Weights of a small transformer language model.
Architecture: LayerNorm before each block, biases, tied embeddings.
MLP neurons of a small language model. Each row is named by its layer, matrix (up: input weights; down: output weights) and neuron, and shows model dimensions 80-143. Each number is 128 + 32 x the weight over its row's rms, rounded and kept within 0 to 255.
After each neuron's rows, "fires on" lists the tokens most often at its 100 highest values on Wikipedia text that the model never trained on. A number after a token or word is its count.

L6.up684 [199  94  54 167 164 131 157  91  94 128 146 158 217 116 135  88 122  83 168 116 117 124  98  95 130 131 159 112 144 143  90 148 108 131 118 100  73 115 114 139 192 103 157 180 171  79  94  96 134 128 180 151 147 115 119 135 170 150  75 147 185  86 136  79]
L6.down684 [142 150  82  78 122 125 142 123 154 169 121 228 109  98 135 156 154 120 141 108 192 149  95 148 107  90 158 121 149 205 172 154 151 113 170 132 144 121  92  94 127 117 127 121 132 140 130  61 132 116 159  84 125 131 179 105 126 148 162 127 141  72  77 113]
fires on: "," 20, " and" 15, "t" 12, " he" 6

L6.up286 [101 144 159 135 118  94 150 113  75 131  66  77 180 101  48 100 166 142 161 164 125 136 137 151 101 131  94 110 109 126 149 143 160  86 134  98 134 179 142  93 145 123 147 119 202  99 136 135 109 152 109 154  92  95 120  87  92 169 167 139 134 153 149 110]
L6.down286 [169 123 196 100 174 141 109 128 135 134  82 163  68 177 199 172 116 155 171 185 158 131 153 128 139 133 130 127  94  70 107  86 124  92 161 127  95 112 108 173 110 166 111 117 126 144 139  99 157 121  91 183 167  94 115 120  97 115 130 149 134 143 116 155]
fires on: "if" 14, "resent" 14, "en" 14, "al" 8, "ol" 5, "rib" 5

L6.up642 [ 90 116 139 129 133 122 173 126 150 101 135 182 209  83 125  66  99  70 113 123  86 206 135 112 133 148 162 101 126 158 137 132 146 123 143  54 118 101 135 178 114 152  68 109  87 155 106 123 125 129 155 123  86  90 145 128 142  50 174 147 111 121 105 129]
L6.down642 [112 143 165 107  98 140 107 105 187 114 141 125 115 111 120 100 142 148 120 164  95  60  87 113 153 151 122 161 115 213  95 119 140  89 117 162 135 126 132 110 108 118 152 141 121  96 151 158 142 138 123 138 131 133 100  71 132 152 135 163 172 118 162 123]
fires on: "l" 22, "r" 15, "ag" 10, "e" 7, "ack" 6

L4.up1016 [156 115 161 126 170 112 153  90 180  97 126 145 158 152 159 218  93  79 201 105 141 169 125 154  58 163 159 115  90 167 100 139 121 143 152 112 187 155 178 123 206 100 192 104  91 177  99 135 149  92  87 144 119 178  98  88 110 167  98 137 131 157 131 180]
L4.down1016 [126 121 194 170  80 125 130 120 111 128 110  97 110 157 181 119 124 188  48 156 139 132 125 149 159 103 139 104 135  93 164 110 116 152 150 140  76  75 178 124 141 150 142 191 124 134  80  98 113 165 202 184 101 115  89 137  86 145  95 104 145 129 122 133]
fires on: "un" 17, "rit" 16, "ame" 14, "ra" 8, "du" 8

L6.up948 [ 95  63  89  84 188 110 180 110 122 147  92 131 134 145 117  84 149  89 111 137 125 121  97 144 151 129 142 105 131 130 106 153 119 123 154  48  94 154 122 102 146 117 115  95 120 139 151  92 111 104 130  63 163 160 167 144 133 110 101 136 111 153 112 117]
L6.down948 [126 136 132 151 126  85 139 191 111 205  93 133 149 146  99 207 155  95 202 161 144 110 115 126 116 146 136 148 138 150 121 107  88 103 116 153 132 147  54  63 154 154 121 164 104 101 150  45  99 150  65 133 148 136 116 135 154 181 162 124 100 164 158  80]
fires on: "ing" 34, "mer" 8, " as" 8, "er" 6

L6.up726 [127 190 133 108 165 141 164 158 145 189 113 181 120  96 173 168 147 124 128  99 115  91 118 152 122  94 145 168 152 119 113  86 129  72 124 146 101 150 148 130 150 110 149 112  81 124 173 137 118 126 122  87 148 103 100 135 188 123 148 118 170 150 127 183]
L6.down726 [129  77 124 102 133  95 116 132 123 111  96 150 111 168 129 115 110 132 158 144 148 106 161 110 134 139 124 189 114 133 118  92 199 167 177 144 105 122 157 145 137 154 100 123 131 138 110 169  91 141 154 113 132 169  97 120  97 196  94  81 139 119  89 132]
fires on: "t" 24, " a" 23, "a" 8, "us" 5, "ect" 5, "r" 5

L6.up548 [175 164 149 128 129 132  70  87 101  98 157  95  92  81 125 127  89  82 122  87  86 109  93 146 176 114 169 136 116 172 119 166  91 133 113 158  92 101 177 114 202 114 167  78 126 122 119  90 148 173 124  87  38 115 150 133 179 114 140 128 105  57  67 145]
L6.down548 [140  91 163  93 137  99 124 196 170 126  84 121 148  94  91 103 136  81 121  97 123 192 146 127 159  93 139 111  91 130 146 106 114 162  97 124 193 115  72 131 104 155 139 154 109 141 140   0 130 132 138 121 141 166  70 170  87  77 118 114 147 188 175 109]
fires on: "and" 33, "ust" 12, "ar" 8, "y" 7

L4.up882 [165 141 115 144 131 218  81 134 100 139 118 131 140  88  86 118 161 119 123 113 119 131 162 121 176 107 184 142 129 131 116  89 120 145 169 188 124 106 126  91 146 105 135 129 171 166 166 118  99 205 143  90 100 108 217 126 116 136 116  87 128 119 173  56]
L4.down882 [ 70 100 107  87 106 130 149 130 176  80  90 163 106 183 145 114  91 116 107 115  92 183 168  86 104 104 130 136 121 130 109 103 126 161 127  82 152 175 100 126 102 146  98 100  95 101  56 133 106 113  60  56 132 162 128 108 132 170  97 194 106 140 151 148]
fires on: "." 41, "it" 26, "ec" 8, "al" 8, "e" 4, "el" 4

L6.up916 [ 84 142 180 154 121 135  81 107  93 179  92  76 137 149 142 148 130 175 170 187 135 138 117 126 188  84 150 143  47 156 152 118 114  90  25 140 102 142 155 144 142  80 126 110 175 136  81 121  56 119  44 123 203  93 121 167 126 140 116 114 130 229 103 149]
L6.down916 [107 136 114 120 101 116 161 101 114  89  96 117  79 128 164 111 110 177 129 122  85 158 116  60 135 126 134 103  94 155 174 149 126 104  91 113  56 182 186  96 152 120 143  78  78  77 166 146 148 129 158 102 153 159 151 140 135  72 115 160 153 164 146 156]
fires on: "ect" 12, "urn" 9, "ist" 9, "a" 9, "u" 6, "st" 6

L4.up428 [ 63 114  97 119 171  42 127  95 136 119 126 130 111 135 131 168 104 116 127  80 131 122 128 167 195 157 124 138 131 106  65 154 169 150 171 142 124 107 167 207 152 147 108 124  62 130 110  88 131  91  57 114 133 124 131  86 129 163  70 170 170 122 150  98]
L4.down428 [128  84 142 128  31 186  87  96 131  86  85 144 101 129 155 143 159 203  99 184 163 135 115 120  66 131 142 164 139 155 137 114  49 113  71 134 134 134 121 108  78 132  80 188 116 124 120 140 144 157 102 126 159 161 112 101 101 131 119 118  98 183 135 113]
fires on: "w" 24, "ing" 18, "im" 11, "es" 10, "is" 9, "ad" 8

L6.up959 [153 128 107 194 157 103 135  19 109  99 120 153  75 116 214  89 113 143 126 150 149 136 147 111 119  95  96  81 171 141 177 160  90 149 129 114 108 153 107 118 101  63  75 159 154  84 171 102  89  92 103 162 207 134 157 117 118  76 168 115 117 122 168 131]
L6.down959 [142 167 117 169 124 200 132 152  89  79 116 126 109 105 100  93  79 123 157 177 129 127 110 109 130 161 161 115 122 133  80 104 105 197 119 134 139 109 107 128  90  87  93 108 142 192 135  48 124 130 141 142 122 123 113 111 119 146 132 138 114 170  66 134]
fires on: "at" 17, "hed" 14, "ent" 10, "ect" 8, "t" 5

L4.up276 [ 88  99 127 114 153 184  91 124 110 145 115  81 118 113 133  92 209 197 131 112  88 101 161 167 159 120 100  92 130 142 125 161 125 174 105 145  92  89  91  82 141  99 153 110  86 139  75 158 197 175 149 154  99 143 133 174 123 127 101 160 135  97 125 163]
L4.down276 [125  99 102 123 135 203  91 137 182 112 142 168 131 174 128 140 103  84 105 159 117 122 166 145 104 135 131 145  67 133 105 143 112 120 168  75 136 161 152 187 112 134  98 143  74 114  53 173 127 143  97 170 121 172 139 112 127  89 125 133  72 118 128 123]
fires on: "e" 22, "uch" 10, "el" 10, "w" 6, "ir" 6

L4.up329 [101 118  77 106 120  70 158 177 140 110 120 157 121 150 156 126 106 181 142 231 145 110 145 141 116 137 162  91  92 118 113 159 140 131 141 134 146 149  75 183 152 157 100 105 128 140 143 136 138 115 117  94 149 136 162  63  79 159 104  93 106  88 123 163]
L4.down329 [197 125 155 122 129 138 164 103 136 162 131 120 120 126 158 134 108 165 133  93 132 111  90  97 143 150 105 151 118 157 187 170 144 183 110  86 115 141  77 113 183 141 141 193 120 133 148 127 120 194 134 104 137 114 133 155 140 108 162 135 141  57 157 145]
fires on: "e" 57, "1" 21, "ng" 10, "st" 4

L6.up892 [139 122  55 178  52 149 101  99 194 123 137 143 100 144 141  80  70 149  96  79 106 181 135 145 124 104 147 125 185 123 130 126 168  95  95 114  87 140 159 175 121  95 129  98 192 195  70 127 177 153 112  97 111 139 134 141 137 101 110 105 140 130 201 147]
L6.down892 [116 166 140 112 129 167 115 120  74 169 162 130 124 172 158 134 159 163 157 111 100 180 130 154 123  98 124  89 157 152  90 149 146 148 102 106 180 195 151 170 139 144 152 125  81 170 152 171 129  90  90 162 152 149 147 163 102 182 109 142 123 123  94 115]
fires on: "th" 16, "ver" 8, "ity" 7, "em" 7, " l" 6, " pro" 6

L4.up555 [167 125  80 151 155 135 154  96  71  99 172  92 133 121 103 152 174 120 163 139 116 111 173 198 178 104 162  96 145 112 143 132 127  60  56 118 176 151 123 136 123 138 140 120 127  93  87 166 112 160 124 131 184 160 112  99 143 106 166 102 199 162 107 146]
L4.down555 [114  92 115  69  66 127 210 201 135 120 113 129 172 138  92 143 101 130 115 131  67 168 148 131 150 120 172 119 144 133 141  84 139 225 121 130 130 170 109 138 103  78 157  68 104 134 112  70 168  90 115 135 139 194 106 129 129 117 114  96  73 135  86 188]
fires on: "v" 16, " play" 14, "fer" 9, "ist" 7, "ect" 7, "ry" 7

L6.up62 [ 99 126  98 130 102 143 129 146 143  95 163 127 100 144 111  76 121 155 134 149 143 146 177 134  71 101 130 152 127  94  96 127 206 146  74 146 114 184 178  41 100 147 117 117 106  88 110 113 123 110 145 127 104 109 109  57  83 143 155 116 132 153 184 172]
L6.down62 [176  98 101 147  78 128  77 142  69 113 116 198  79  98 147 138 109 128 194  80 167 140 142 109  97  94 110 169 103 100 155 114 171 132  89 184 129 135 102 153  68 133 123 143 103 174  81 178 126 148  80 127 108 150  79 127 139 116 180 129 130 178  94 155]
fires on: "p" 16, "ound" 10, "il" 8, "or" 7, "rib" 7, "it" 4

L6.up489 [ 99  98  71 117 148 145 159 167  89 116 160 142  89  66 169 110 138 121 217 135  70 163 120  86 114 121 166 139 126 190 108 104  94 125 118 131 101 112 142 207 124 130  99 117 178 178 110 149 129 153 112 160  96 122 151 126 136 106 102 124 107 105  97 170]
L6.down489 [131 125 153 157 103  78 104 113 195 134 109 100 140 152 132  80 104 140 114 137 177 149 117 111  92 111  66  89 143 144 138 123 176  79 120 159 160 161 102  61 158 184 101 151 133  88 135  71 176 149  99 158 140 139 134 130  88 171 137 135 103 141 173 109]
fires on: "i" 20, "en" 12, "r" 9, "°" 9, "l" 8, "ann" 6

L4.up868 [192 157 121 125 184  71 153 138 121 117 111 140  85  78 127 126 136 120  83 112 119 150 112 184 154 134 152 133 133 115 117  99 112 162 169  69  79 152 151 121  73  80 142 118 150 137  79 143 128 132  91  81 119 110 114 117 200 155 157 173 107 118 136 131]
L4.down868 [131 152  86 182 148 163 228 145 140 173 161 105 135 109  90 194 159 110 132 107 104  96 147  98 174 116 101 163 184 129 165 147 114  95 110 127 110 106 203 104 169 110 140 107 102 148  83 148 137 112 183 182  88  96 174 144  75 101 116 165 175 107 150 123]
fires on: "it" 28, "and" 15, "i" 14, "c" 12, "os" 7, "in" 6

L4.up440 [123 134  44 108 143 134 126 139 113 101  98 158 122 115 109 165 156 109 160 168 109 115 173 151 156  86 113 152  66 116  61 124 174 115  88 121 183 172 114 100 109  96 186 145 110 144 146 138 142 109 136  61 146 149 144 137 150 122 146 138 143 144 109 134]
L4.down440 [ 69 155 126  44  97  91 167 133 100 188 106 157 200 200 103 126  96 149 130 135  99 138 116 158 101 164 138 145 193 134 132 135 143 182 163 163 108 116 137 115 166 165 126 133 111  84 112  96 177 159 156 139 123 112 167 153 150 117 148 134 149 136 150 153]
fires on: "ing" 23, " of" 11, "fer" 9, " as" 9, "ix" 8, "uring" 7

L6.up554 [167 122 115  99 107 112  78 153 102 125 191 134 123 110  84 125 137 117 110 202 151  90 162 166 116 142  79 140  67 143  86 200 106  90 139 152 165 146 118 168 130 212 136 137 143 117 139 117 146 122 151 141  78 160 130 143 121 145 125 130 141  78  74 176]
L6.down554 [119 128  58  92 194 117 154 106 155 132  89 161 147 156 122  90 146 143 166 141  78 118 108  35 132  89 123 138 140 125 125 157 135  83 161 151  83 118 132  47 133  83 133  93 121 139 176 125  70 179 147 143 189 170  98 207 107 150 118 155 177 125 118  76]
fires on: "ic" 23, "e" 13, "st" 9, "g" 6

L6.up720 [133 166 110  60 168 180 147 141  93 134 132  57 102 104 144 147 148 117 130  65 114 114 151 146 154  75 173  65 113 112 125 111  79 173 127 129 110 179 114 128 153 200 135 130 146 114 182 150  83 146 122 129 179 111  81 109 146 159 114 120 109 195 157 140]
L6.down720 [129 139  97  99 131  96 110 103 139 130 103  72 148 115 119 136 118 153 148 164 124 154 120 221 150 176 168 193 105 141  88 192 132 170 111 139 137 134 102 114  66  60 122 102 184 135  85  72 125 178 114 105 151 137 102  88 124 231 129 168 157 152 143 113]
fires on: "en" 15, "a" 13, "cc" 7, "r" 6, "on" 5, "old" 5